python train.py --n_kv_head=8 --vocab_size=27640 --activation="geglu" --rope_base=10000.0 --attn_scale=0.125 --bias="none" --beta1=0.95 --beta2=0.98 --lr_head=0.0122 --schedule="wsd" --decay_fraction=0.664 --seq_len=512 --steps=6951
MLP neurons of a small language model. Each row is named by its layer, matrix (gate and up: input weights; down: output weights) and neuron, and shows model dimensions 320-447. Each number is 128 + 24 x the weight over its row's rms, rounded and kept within 0 to 255. Numbers have three digits each. A neuron's up and down rows have the sign that makes its largest values positive.
After each neuron's rows, "fires in" lists the words (lower case) most often at its 100 highest values on Wikipedia text that the model never trained on.

L5.gate1247:079131161127145102110122101103172127104129105106147092112128142121115116110126141106165102092133165138104136091145166160102103153118149080125154129088173118115122131122109146133156158129112157089159131095144123091134091147117117100123099144093111123122123116153141132152145153143151124148146161116072103148121109146174061102100116108142108110135132093117119076140124102117145129136089
L5.up1247:079056075132127148107104139130130077104110135119073141123132164138098142110126130140148129135109111114117129148114131147155117089138142116068181153112124115125161110114131120149125142138143122143102101136134118100142097106131113156128105147127121118090131139139168104115141123116139142143181186112113089130142116101130127134135142088118098111147122123124097105102143099154155187158153
L5.down1247:101150085175139092086144185119168151096136068118149107103100120121077103108127094134153133123145120112102167114112115135125104115139160119110176150090105146130178098108129087162101071123104109113181151148118132131142100163115109116152139161146102124135123107163182113122143122140134168123169125130131100155165142113132137116102133145117152072120113111135144115132101119145149151165124
fires in: "were", "was", "he", "they", "is"

L2.gate626:162098149146100159109135135181129121118109131127120141113109174136131124111137166123107147129104108136137165125099127109132136168131111083108138128104155135178078140115179121107128123080152126121150130132129134146195119090118141088093153083095108136087091124124130121127106128144121109123118123157144132120089125133125135121134109133161129129120119148108136104144158063081154099126124
L2.up626:133120138130128165135165143139102121093138119112119158123093142153066119109103168172090140111101145123139123124134126141128118092141145149128167187130144142116102128140192122162130134118146139142104140147138173137105073127114162141126163136109140123156116181108118107124136087117130110141106124154140150093138133112138124090156147123138120111163109164099107143162080124141136129109168
L2.down626:052109140129177103151116127107146122141160132104148092168139116114141113131125105139132097134130108119128110157154152161130129076115121140159121126147094185125130115137108137130155126167107150121113085123134133107095150133143124120156136155121143109140123096138145115158131133116137158144139133139108147120130146163097108132125147135153133105114114136167119170136108150136092150130116
fires in: "the", "his", "its"

L2.gate14:123148126123118118113157120080106150117121165129120129168118106151150132077131076139089124117092160147093153140145117114103147146076124160159141123117179119109105160175097119146131117140142140127117140098105158144118103147107155111148120133131117156117095153105096097121143109126098112126109152109119133152177188154117144118129143152139152126172113109119147157112112141160135153105161
L2.up14:111128160116104136141163126111166161086122123107116095119071129141108187130117115089105113104137154176136127095113139160170154125110130125166136089131129164103117128095111104121092142148087147127116115107116093143100124090139167160067147157144109129127132096148100154104167084110111108138150107119123110137140138112189151130105099132080123140135150153149106098105124122131150164148133
L2.down14:156119102158115110109085126144099090172135123153117141152140137103158097119095137172143112118102072096124120191122120078091098117135118125105119158145110096161137152184142127161160136112159115102138145151127175117163129168127103088143094098141140155138117174121125078134086189156090140131116160124100153105180104121070116122139153120176122110142127128124173152121121134135112090115136
fires in: "by", "for", "because", "until", "to"

L2.gate756:135172120131133117117135073090159092121136138128139138152145109149111186162137152155140137124132113105122138144116134141082123137145164134116095114116134120076137129130131165116168131118184144092121095122145135121167118147144121149118163121174135123138118121136124121141085127097150116131161172166135101110150119136121110142193101159153119125130089153097077163091166076129121150122125
L2.up756:180098120110106120119097104113127088150146131115092138110134138094133137117130178145088108121190104137123101082123115115168139123104143119159120110115074108141160098126144134138127113123131151139101092096189133130131149142119184114157141144113138138142111140073159134114095102135129132139108103121163105058144110124134148168167124131137142116158123124128120167122104156086191125130180
L2.down756:095120141095120136142142145129139175119125074101143095138121138135100117097122103092125122111135163134150160117098090120130113172119146142131102109133129157138174085121130094156123117094120169141173133134089116123130097140064116132129119150109148135091148147108171112164174172097098120090104090102111139157188149147103159099166143135116124137155137148159139157161133145088136135152158
fires in: "derris", "s", "british", "river", "railway", "african"

L2.gate51:111155145113119106115128129143145178130164126120160139138140128116150166108145099118154145122176117127138110120142132129138157116075145111124114127132138137132172127089147128140088137117102153137135108106100124126106153162142119123167139122142085109140119119096133136111112127151148190134140152130140102132130111137189140123143129123139139133116115067157172110124138117096116109146146
L2.up51:073155119131150133162133123170143138134161124133134069154157143086116141130148116080121176109131141110091092101146105154144158113124157156090117140139130126120140132132141146138116118121105161123092121107159115158113156167117111136192124176152115083140142123126117102094132128092129134144130130127095150084157135142126112098116117156162146131143132105118145117115107128160106108080173
L2.down51:102137103135133140125122132146126115129092103107143114180142125122135130152131123156115134156112184129101116152116148110137074129132124118104149135134109130155113119127103130149153099130105103111157142131144081137156132104110137136121119123105170133129121122157113115120139094094118090094145167137104137079110159128066061113164122133123095073140127187099056104084109130193147138100145
fires in: "were", "are", "became", "remained", "belong"

L2.gate353:092112100123142143110132137140126173143108135136113086094127117105152119092100134147129110066167136168136111121113129130107113121155093119109150118149140100120151122197152129126163126104148150129124122139109130168164136135118141132098106117110163090144088058133110117101100105141141092119112140104137134095130094138161106155114084118098144027161112140164162123163151133140138106109114
L2.up353:142099154143161118147101159125116092094118180157122168118114131119148108158145107098144123130128141141120093123099153146125113135133149107100127103096122135113129170125138132130136148114115091118103124129117148127117128100132133144144108132119097149112097083128113129133145106146159171087121121116099103149104073125115142157122109115114111143096115148132098117168150104088132146137159
L2.down353:108142099107095154087149097176161143164137108098116107121106107143149175111102144145160130122115073128130134144149118081139113129115094119149147141133131140133160116141110112124130084095152159163093162111129157117132100172113128179075119082163129100124132143133129134122098198155122109152131109117121160104154134150134106105137114109137108096139138083173171146117104126133122084156099
fires in: "after", "with", "have", "for", "has"

L2.gate912:089146131104147132102156152185139093113163132112104113118164147124127144119146138106159145107130131097165132114123085154147121114127120100126148151123081120130116141134101122110083096144105150142130134134129117088132154122118161128145142142123082110081133125111157143118147185158140138140128107127109148083114150128148107098153110095122114096086126174144147161121121140095114154143118
L2.up912:105144120120139159111138118125124113068164163124117124142132164134137131078109159156121098106122122112116104120126111142169145089116098134135142141139144123127085148145106153168112155089108136117116160182120144108121141139116167101157157123142138100095101084141135108095146144123096138145149107084162155094142135075166144118107112146145142103119145101115138135160129206116145136084167
L2.down912:187095097145052133145110107100105151112100074132136136130114127143093104131114106123110106172152088112112108124123135123105140128137118151131095098139134184146133116122149150106153155098141088120098121135137137128144118118164118101125141134130131144167080109142088100080150104146117112128090147150132097133125086124138126149101131175108141136156122102136107100112135126153145106141117
fires in: "about", "on", "of", "gomez", "central", "having"

L2.gate1304:117113111129162138122120079134145127123138139111150115110123130115159129148115143152150114097133127103127184130133137120140122141085118150157147097096126142127084112079133150090179136113099152153129165111071123141204121111127124113152089126137145136137089086146155124145103146133151158110089155129139128123106167100112123142149107136087157089112146140110144122153138136127184184146126
L2.up1304:115143117101132178130174136150094118133133151113116130107118142086141117114138154133101134095102095148128155118116137119135117144098154159135161107127135131144100093157107124134117119107143129123118180101118152139086136097111119105153131102133143113148128069115151108130116106111171142140106132125145132127129158108113139103126104142128133105082174144125164083189110155168165142123185
L2.down1304:125106148126095123140122178112103120134149137144088110161161121114120129097148110123055158161105124161141107143127120106126119080142127102122108128146155117133155097142103137172084107134164100112121099149144110109066140142132107126123186112120147157107174146111109113158149124119135113147170094154120119135153127159132104125120101105139104154159138128122108121123134130181081082095138
fires in: "s", "american", "30", "york", "00", "enough"

L5.gate432:108120125150136083087160139187156119124129147125143138087128097139106127129120125150166100129148117133115119146149115135118113110092152117137111126139138064110104100133094113090139125120137105078171115116138111093123118133158128108101092133140084117099177099125103099118193120158098137101148166106101137120088099118147118132149110087081073099095130122127128163119128143152152112135113
L5.up432:124159128151176154128128147095132093116116128109119136119132181155141160144124117140099129125173131126125131132147150130168128105136118113095134120117118152094125109117161142138089172145095132145114118133115119105110092115117129167087097133153158127145114133187158101093103054098141148144125142146091142117110129138129181133099148128108095137119128185141093126122134129133107130151068
L5.down432:081140114132132136094119144185151128145138136119124125114136098108161136125120106119176138130096117120127153152097100154090103119074166112160156136135135099152103131118109084140160108153148084139156126163144122119135111141101139110155120136122082145119178116101153080156174148171096107139129116139167137127126103111159109130120145137115108096113156113087123124177116105117139115135117
fires in: "was", "were", "are", "been", "is"

L5.gate4:117132140162159108119069156123113113140098094125155109147159141111163122113108122155147156128132157116120059143144118118128167166171120112133175140138145107102148126135131109107136126107106134127152148133132110137167147149142125126120173124120118106107132135114153116136097100106113164095112131147143073124100100159165158138159125134125142102120168123098175150136136131162103152155153
L5.up4:160181110137132131160139121166110087136167121158159079144122145123149109091074119111131097088142117109121166122128096102134099179126126131135123087151115085151150107148130176137069140113094092104120132131131123084133105097128150128141077148113155079137143120113121104155123099102152123147149109108162131137146134106107154124148133136115169148118146150110140170163154142130127130127089
L5.down4:097113094104158136113117136152140127156115146132150142113125147139121147115108129142135154128155155166193121154102141142102108111137161141096121084131128135079114109143120123113142089117108123154144142146151062186130076104124107128138130122166133112111159141099128122112119134118149132110161108119153145105155132168117118126139117100088100101161101134103134119146118102109144156155115
fires in: "is", "was", "became", "and", "be", "were"

L2.gate1184:123105095132166159121149123133109097138119119146139144136154090117126150115143096170134146131089182132102125137121116139142117077112137130113120091131149122111111138152159143122118120089144102116158154111164142098092136090061147076113097133153151109124142116172118132139169109100118124133134111158116169150133125095104129076144132139111136078119122114117121107147090173154134144107123
L2.up1184:131141113146139116128145131105127124149133131117096119118121168145133150112170103111132111064117130133157121169155124161159105131123129127133127100157121111137114095145147115127148122174139153143081142134111105138130163141123117126130144138111072152177117152154166112098122125144092108087111138145100125124131088119070169146130106110120113183158148162180112170132092147148101105143125
L2.down1184:135105117117135146085119104166114117126124130131161116129149094127119089159114134167133168177153123137086132092102117079104134148139111142108133192118122145155104159116102120116146121101120090080165134123170138116130110133123114122116113133166162123085126136075090155146133152136136146145149127118147143118090154139139103111135140149142157091095146108089133121093173096112148129117134
fires in: "of", "with"

L2.gate382:114101151134167166118117156134171143126173132152137101143131113100134125106134132124154100144127173166140062090127121119101140116122053096121188112105133098121125147120183095143137149137124144156088110112160129125165132132171144124145135080138135119146079132172121157110105098147138121107141130149147131126116141159104112171080128120117133100083143114148119146106131160119151103173093
L2.up382:137102168129149121134157114133124127119129116141152152138100139147128117135133052135118164076096105102157107145102125147152108166111121145126094159141129116128127118128116084096155130167155085115150147146123115123124122092133128151136112115090133143110142080157130106149132127110135168121153150097136139175143147142083138095137134101148054093104133122117110100155131118110180134177205
L2.down382:110110157132120111156127105132174112105217128136122163137124118092135119133131127147089140155091124159131102117125094122113143112118110187154156154112110113155132133142129099135132120106091108121086142148142098165120150119133141100138124076100135132150123145121159135137123120135120164134113121106152126105084111145120121129090140075158137123135147132126109140127110101151127118150109
fires in: "she", "they", "he"

L2.gate37:133113116174148154136151085103126110113124158091129192157107139111153115108128115151157151099123084144122107113158102159110149163159144125114136116122104127060143159154111150120106132080148128135133189162123142136165136140164080136148112152160112166147121093188141123154114121145127151152109129116143122119129227129108102109133112141110148101153129149135119125107133108106161108109126
L2.up37:165097084094165083130102152138111138118167129094158168135110147137110117127093140150128119126137132122134108146143167141103128077098176096094143113097107127162113103125139123137160135119160133144149156132159108122079093128166128111129131113131123114091148136142126136130088122104138168142145139113135111107129120168125114114117140152142106141112148112073175052120102128135142092105110
L2.down37:098151160154087186158153127146146140148133122160091090137172114112115119129178119101133142129085121143103139101148105149163158174157133144144106156156125128104151142124126151112100112109101137108088117116080138121136137121080151122121094141137136131149088134100115109143168151142120105103106130167126145143144134119130112132181116134123135144160098128194089164145192132139106150166136
fires in: "s"

L2.gate243:172102155156130127096123154135118146092132141167129120118127127090120125114148096095132140151088147140138108090157114136165166097106115112126117139103122140131123118115132140122132116125110166149110155099128105091106128116103141104115168148094137146127091160141147152140131115168105102107137160089179137167116108146122107167109113101158131079128144115148142110166151068086135153125162
L2.up243:097114122106152119132139162134134118138158147149140146150146114122142165126178091139114143105092139123119117079165133146114107101124173142129196149119126129130136108125141124129100158139185157160114103125123172126158117085051166114099145155118108129136123154145119093106117164150143112117107138174154110156144108171110120134115143105169127090117159111157119102111116139118166126136130
L2.down243:039122121124124104130112143098121102111142132125154115158140115159149096169123116153131109132104131107096165164131110136086096070088152138129159156101122101135091157170113118212079151095169129101124116111133134114153114114095129154138132107078084118143149113129117158132152183174164120135139134126124127140132120096111144093114110138125104096130158145139111144100100129138163104132127
fires in: "his", "he", "she"

L5.gate1298:110121168096129145127109125109119121161099083104136121119116102154133160111139124105116108127096147145133111120144120189113148160157142106070135163148116119128177149074122111091183122155155120116145124135052182137108109112137124108160116108129096098114132125157166097116131110117147141118147202145125103123129152131114082145139130099099115135134133186123125103108129056107110107162117
L5.up1298:140162164137160143152128117137100105129135105082115109159133114086143104102126137116090102116116122118118150123164096071131113134137143150139136140151105128162092099113128096128134136137157092106134177124150132090136079113144100119139091102150134153126121129096133136115110136140115120099142160136160108116120127103102144127131087131144177103141122103160068122135090103091184140131153
L5.down1298:090130189124137120173117152136128107126137099122121094120124099095117129086119129126110095140133127114160144174126112155112084116123143158110133118123117091171126124113149096117138144121152177163146173114108117130092128120130107143142186179110098124119143086141149127151140144122127095152106113070155106110153134131108108169120125096150139103119084105120107158133154127096176140167114
fires in: "that", "which"

L2.gate786:115108106117098142127146128144122175160064122185078093098106129129114134143112160079147128145128107123154155142158144124124145137142121110138145130089154097152126131160143142151118117143157117120115099126102129145101134096129110105154184097126137130124114106165120152123088097145188100124111105068180109096131130116081155125190155124134146078163095129134148159133152134147092145135126
L2.up786:119129090078074137172147134102092109121082165159114107117129129151107073124140111141141131124150150120143103119112154129126130092160127150123143151108160130174126140129149135101162145148142152106151103130151099145139159161168148176133129147108163139128095087120123122117115114133161097131175084105147183114135113113119107129093146104087115118106071166144134129112130149125136143139109
L2.down786:127144128110115130113114122109093125119173126120144188161152091112148119098155072147118131121156116147150123143155122140167103135099120132130099150139180094112152168093128076167135102136107138139143087105123134155142107109087139145116073173088147078151136129111153138160141171135101147138110130160082120137097150129135101094064125090146073128122142185125145129136119139107150147143158
fires in: "of", "city", "club", "town", "team"

L2.gate616:123145129158122160126121106104106132148135110143123127098094106130099127142078111127107108146142109128120103086118080133100135055155117132111149144133107133156124138114128171124172107111149126133125171111150154152149161127144142147114104139123108154171152105105112120108157110130141134141132120101130105113146165114098121105140125101128114108128114129125106124107153151143133095104177
L2.up616:105105137086105092095132143083135107106167136136117138109123139140114155075133132092166082112152100106128122145136119133143136100126102149125075132109116113143103174145110122129095153091116150137089140171129136154151133120129119128166128101117199111147109113150125147083089136151099136141147107133163108117093102166095128094103100126140170106129117116089126155135171166113140117112124
L2.down616:155135140140063122136152086150102160117100105131156089167134112154146119148092138148117170136134150144157166130148152140091119097132148132126130130136154123120121131109165108139148086137114162142163132072162112128116124127099155140096096119119127136123131114107154139114153137112139095134128133133139179150132159120145151143146112108129074099141102137097119085095127134136152108151169
fires in: "of", "in"

L2.gate690:113127120158141168153156085121095129140110157122139137145124134116129108149150174095140153124107123122109118112136147142111168133110149163095147080136149127122117144139121129151128176130104127153125115142140162129116112151075125116140144176117161128170098140157171076095111122108114117153141063128104152126159129128125136135137127172117119092196130137132135096156129143123137163113124
L2.up690:153112109102124099123155142102112100101124091147168100143118139109104133089129079130112130091176112098127170079119107133119107121134149119178161133149133110154171112133150142130181120115133096150135183123113126133161128141139129150102130138101153168139137086162156143123151134127109147101139146079159092130118156132157100138119173132143112131131151118121139123119133137145084151095161
L2.down690:095161137180102157122085140132144164137116190130080165089123135131121097160128170159135126186081137150164126173142139115123098137140116148130115146102117150077132162117132094114104127127142175100117081140136110135095122113150132120148144095157101101125122145106111110134137112132130106145127132166132176122137107119096138119133093114104127139131120149118143126122133121109139112158105
fires in: "and", "or", "years"

L2.gate365:125147172086101130191130118138163135139129181143115144129131152182112117104102142144147133171117125117117168126144135154184115121130136129104101153126144085153136136132131111156122141103128132134145131135130123127081140135144156116129110169132116099128115140116094110142144134105122084117106101121070115161151136087112153123109168097118110106119092159100113101109181140137146146134122
L2.up365:141134108121111138139158179152130090168126136162136169116141124112124171083120111105104131135089137127102113132118067141163094111136108116108101104133107152127102098171119134145065118116130134125125094127142097150165133156144139154158170111137070130107130159107090115168121134128115155155149142107158119129151120100124068131124129138166093187104167193139118154146110109134130108122147
L2.down365:130135116122145114108096103110112114108139104125108095112124161164110078155153123135119125129133103116144149151118198091099146161136142143107133153117137130106134150095137134121157112100134117135150146145142142136103147083142155101098099129127172160134123119159166159084136127142109145120151119131090091121080140138111176107141104151128135083113097071097127098060140155136103164161131
fires in: "early", "late", "sles"

L2.gate1106:087146128146135151134147117100162155134117170102074169119111094134101096132123149135112150143111143113142130135112120152150094128131142127156125123154133122102128135149081142113153137115152141154125144129141110132148139148125079123115147164140112130110157117157120143166116150103092132130099149093142113114136165129139133133102183141116125101163123125113134125094118120166137131055135
L2.up1106:169128132092106083107108093125127140136123128104114116135099163129113141161163120169143110143130122162131116144150171150098137107116155146121194126154159086182119110111118101176172118132160139129140134085117052110169113146132117126120139166132163117123140169142125169114138105151168120182118111132115110126148112110126167138106125109131167091103159193140132121106143141148150146152056
L2.down1106:100134134145117161150159152145136126113119189169143150116131102139150104060120085095107155107126148085095116120153119117134125144143100108116111176065116165087107173157142126094094154135133108123123130156124171140120159129118145124144106083125129147132113100136102125131129163136076144092152128109134156130141131129140074103179146157175099166165081031113121128129089134139111113089166
fires in: "as", "s", "seaside"

L2.gate888:120113162119170137116107105116120073135162180168097129112114137114150133135125110150138118147143128141117140130149092119122131131153162118152106137125133112089092121100122097116113133133156132138157118189142139107148124107138095150140134116159173129139102139112121154144066121151108145155105092177159093121147117082137130124141137113135126136120096079101148178127139124146168160111145
L2.up888:158156170069150114117082128141155119114102086102130137108130098121155109103104124104119109135147121119136109139152164153170156147104147103181153133104110097138150091127134129132155134117104100159095094088097142115148145121095125150148096139152128137099144135126113137108139139140111113121163127120116099134111157135053128143164144120112134115108151139165123088125147159100139108164106
L2.down888:134117183116122134139123120143108126144139175191108150159100170128135110143128141136145130154113073093113142125159121159109122128172127117121150121133147116139089133151123092150091139169159172116134133173164131133125121112143113110141118122155167152152088140138099135134089160141097129162126141145152146140146114085146081118122148144134124147145101112110130164087111110140125153118143
fires in: "as", "from", "to", "became", "into"

L2.gate593:142149114109103156117121083125155095135189108111076144100168121130107172099118115139155164122082102134129129141126098061133156149113132084112123196133130080115146122124165133107138124130147149119157122137089107104151112127160149140136132131121123130152120123131127107132101130089114142086177161118156121155109133115096089097093126146103095090087160058137111110133138127131126110162100
L2.up593:145164081119117153137109054111125137137170126112103102155129119124134122119135130160145142083132133107105182118082157122156152092114164098156155158128131090102134153126161158124098154135140131145146143170119109099128106133151134112156144166127149079121138122110160114125082112081128086122123162121127144151138138099103126078116135160120106113100141108145104138177131126122161079139151
L2.down593:112112146102145088137162152097131139117111143143168127167103100105159113148102155098097065148135157095101139130128167184118149130149135179160137090143170197187108145151117098155138138097107098176131155135138132126125121116098077114136120129133154104118122121129107125131139132152110102162075103129143131083148120129150149130140152118188152126158108159122148143125120120125175124104174
fires in: "it", "which"

L2.gate191:134131115079157157113130138132129142100125127158076122136167165139168145130101124096099095126150105146116157124100134153101151127108139120116145109135105083130145126114115164132074116125097135151130099135141161149090151133173159124120093152160121105108099151097131067087112124138118130116115063091126138108158098149125115189105140119068129114105145117130111076169147140141125140117114
L2.up191:121108152130116097127118135032122119147168149137128152099126125128113162157160090078145158115133140108139134141122120132077146090133171113151145111147130150161129141122133119158105127132103137129135103140121114135115165128117107126131154099102109137107112149130097105105111082128120140139142179132157133140101091081112148127104121130133116083145109172124156133135084143121169120125154
L2.down191:115096111113163113119129117167147132119094062124128131151113136183099108093150158151149110148144124148109115166121123114184095151145147141095102158096140149097137102140155098070178137153165134147111157138163090081150122124139151132124136158114128112107115131115098164189130147171146130115119130169112136079115159149128137099131130150135186131129143086121131143091132134133094091178121
fires in: "and", "favourite"

L5.gate624:154151101122125123141116153124139142126106078114139140122123151127099112124142131138136135113131082124113078149177138132095139173155160133133131162125114128115148130147132119096118083112153140118163082157125189098129088149142117133146107110182163123105141088109150061127098141157144118113136147141118091131140169145116072135130160109150146094128119093090111150135125159090109106118092
L5.up624:147156127094141113096138136108113086110190171130123130121136105101113151113127111126213109113110140117071127124126144136108121113158106117139113121150176121164123142109094107103111133097124098129130122125093126142149092138151136178125135121119176118125109092087100165146137112121117108146099145095144104150117119154111134159115122074086193130141079153113141115167152114159135157097146
L5.down624:092119136108089118164124121145118135123103067106118111117130139138151114118148102126124121169109136140113142169137129137112139148160143168162142137148118165079132133146110141144145154122139150129125112161161168144131143182148152098151144118127129103118122115135104090162107141135134120104093138163103134082174122131096078100125155151152097133109132102132138135104130154086148150129153
fires in: "and", "for", "11"

L5.gate62:133091117144109158146123128131136136135168089104138118128138140143117141105086123121126124139139137106109110124171116140132100123120139164147139149131136102151139136100110183107141129087127147134159148093114078164133124106130121128134119109154074168114126160123115104108119164097139113107104140133130179100077110130160136128102123105119081108138121130100076122153155172115158131119139
L5.up62:152118138126131135125102179111154097117113127136098107183081094129136097116139126121154163129117115130155111091165096131134138079145121088127065155146087143135080091151106090115132147152114094107114132078137120116169107137164145088152150109098159126109137138102113154144146117136105096116161106134147117130100110152111128121106127144141135102151107112144092161128083096137079137124141
L5.down62:119085134127072118150115129129127128128156094144125125126137135140174133092101109159128082180180165114086147139101113124118115122130144117152109106141079159151130098144091143093162143126130141135136156168163127111117110124127115106128113105175135133129081134093162105115112126130111144140136154112140139149135092153104144122102101128107105135133121123121120145157098116100154094156143
fires in: "the", "that"

L5.gate1260:149107167160107089095144117125107124079094158090166125115135070106096120144119099152146163122104068152109123116139118099144167158120091163184144098161166144108122125160090125144149108138150124131134102107106161169109101142153111086122130088133104131145114181149176124096114145086179184113181101120161132143121097118194115143134124118131125134140118155120161097084122130105091155152137
L5.up1260:140123087159109143120145134123177157125182103100153154118158132166115144125116103074087098103152138119114127120130140185115114143129127064086112102129162155149128131136106105131136105098151141159125147128098149136148163129139111094174099137127176146146133104127113129160162119138121140108094127108137156130149130123152138128104107179099175121093163166144167134129112115132135164099103
L5.down1260:141139129141140111126131159139143089115153136130164111128107110089136111134113134161204096181101147124108143154094108083175149111119140173147138102151145104128147105133163136196163124132168174123110136127094124119146110098130154161129082139120113140130123151122186192114114180120115143104148126127123073135123143148086108135108130142118113143115084145071140110125157140109099124160101
fires in: "to", "american"

L5.gate756:135161160114129066132135133125131113147150153156133130148124127154121121110134142107141143134120115122100109146149161114101165140112105127148116126140093155147126122131168108121124144118087116200139147107164149136128126138114200121163130179072151174156090082126116100145128103138159143116140145124161126146123133105126069155098106142128148119115092130129110119165107144108112150147120
L5.up756:102133114130123123145124124127105137123154136117144117126143158130093152096136133088145122114135098098115166143125099142096193152159156168129112140132137133107150143119135141112087105148132127137106132156130141140117142153115154144138166134101140137138102100160053125147114141089171118099153139128142156110120132145101143101131153115106126162158119107147096124127099129139176138110108
L5.down756:114145132133185121080135153097059144135088136109127148161122125096126144160178179128115142103144138154146104171123149124138134103120125138111113136136181119078089159114140132093131150106125140128131126131109105136129128089131129154135132096138115113096127108099161109159143135140137156156133107154137118117101135142127151153118122128110127101126126167114152133098106156160098128096131
fires in: "and", "flash", "or"

L2.gate1236:128105151122162119136128101123102149140113163192117084135127109163143158125119095185159125140153132180143109114173128145136146143153154116142132150132156129109130129082107122132158146133126113125115091125096119100143110151142136139119141159131136151135122139111141147149122140133114133130130102167097149162144138105132092176132135146100149138154111127139129172120121132130152129122121
L2.up1236:129149110130099100087136135144153127116131126150153120106127096126104099177156128137144153126141146144169114147161111144114119150111122149174064109138147160125087099143122105140139142147123077105166116109110126174110103165135117161160140154139115149130072095117126150095116140139155161106123122127144106144076106074115124162094110120152151125114149154165120106100142102149172147085117
L2.down1236:104137124138130134154095139117130123135133147085084151121130168152127130128118142147113089170148157106091142172137076127149140173083147111074193134152101094162182145099156158125134121104124138125109117116117132139114139139118147121133076072102157111155152181148090126122135084130106126136117100136136122151145151113138140110090109149103116115152118113152128112156120124152123129179094
fires in: "for", "under", "by"

L5.gate521:170153141138115150119121090163168093199111114132158129123105134105149134129095090099122174122157151145164135156126149143139107115113123093146120169116108099119090117068082114100102119126123115132118115123101123137125139089140101134106125126127110137141102149121147136149146174146122144078120126130150119079159116137107138153131146143147152088104140142079158148141109112134153122127108
L5.up521:116103115141139130152113135141160151146139086144152111114117152167161124101109129111161134085169098116168154157131166126169176182115149155118125166132098139085144179072128135114109095117113128141120101117135130084139132065120156184138154129137140131128117102130155144144146156157156144138139136134140118139110135137111119081132126142110119072140119158109137122131143114160119129166078
L5.down521:192161112106137153136128134150100132199129153163135178156121147113141141065135133075104165102104169142142127140123131153166113139162105140138162166131091149128136112144126157105094084149176112105108118087150101131150129104141135158083171137176084118114109147106115128145130161098171131151104088137124119140153150186125079118132133157150132116130164142100127119125120110096140105094073
fires in: "in", "of", "to", "from", "street"

L2.gate896:161152128133109094120176110114107124099141158114121133110107132107146153110109144135111150112118102138107124129168141143136140166140152125115166142168157127099119164157175120145148134137106104151135133156135138100112127121092074127102124144182131120162147139144122091097119131058137137139147130153131153142147157140136141091127103146106141129159128151114147096138123111149075107133104
L2.up896:158141141118147107157138139107128183076140135178118160116158117141103144176124104161088124164109142112143133111154111131158151155138124119085029134135115188121142133141123157130144104135142127103094134099107142121102127110099139117133119152092110114120164152183139104082124126111122145096107155113120069122117100141152151110143094109096144119087140146128095098143101170138124117121153
L2.down896:135116127127090128106117115178121080169101118091114089138109165122146120127129153109173143088171107183106103136122160112094098149113120145146179135143129073125156130083150083142131135118107139137144149126109101150141117133178091125113121111165151129136105120054119130172123125145109117165129131129132178142174132121088095146107144151150082128159144100116160162097135085124117120157123
fires in: "to", "with"

L2.gate150:116164121182142106159151125135115161146119153088126103135136134155150098100103120132113157101127146142119126143109142143112147118094114175102132115128113109101181147166139123115119104101085121154162130109119142135138163119113151106148143162113132146119119107091157077129167138101131112104115117116200143108171161139092139085117105179160122085112162162125108075133091147163151117078104
L2.up150:135106118142177139154159086118110133090146115165109193127145114136136141140112123085119100115165149094106173125130110075110142110121145101107166126127101149095124166156098119115104136160086116072121134145118129116150107104098103133133116149119194090139160144148153113123140136099101140183128134131133146129136125109163138098150133126126141132101110106153134111101143192142153096126137
L2.down150:140145131115081142067072150136159152150112159103128079183110082103087114132135149158116145152121120136159082128139143187155108161112121146134116151154148130145121119091205138148159152097157133159126090106178113110112136163156117098127150102119083142131141140084092151133109119107137146094112146132129123120097131143098113146127117097142116125143163144098063163144115101111129140127107
fires in: "of", "far"

L2.gate1264:135111166143135113116108104110086172156110112126131092118117155155151111132156084131119158137140136117144126105174098180157109137074114099155177142139142137131135126127117121132166128138123176143122130126144119134120152129138146135135151104125139120116120128113149116126140122147175127090143133151149131147125159103163122158108118136119099119089096132163129109162142081101136131146122
L2.up1264:110102135121123143112120133153097139134111132101122105155131133150112136118146114151136133131179170126126122107175122161147124150136161137118143161150144132181096118128137101177135127169134154126159130149145148128145150093131144127114176133159116109144095141121148059155094099146132110154071145139162149140153143129140143104104127148130084112108114120126112114145131145111122092106113
L2.down1264:091143095116113160118142129137151106123169133149141137162143146169086129133139193113124059111120136128138155149130136132086138105103115172118135104163135091155121166161169175120137108135145109119202096133102126104181093089124136096122125104156129109130137137116127142143105140118101144116107142135115092134115104138116127101079118108120114133142146105121115131102085154121142132147118
fires in: "he"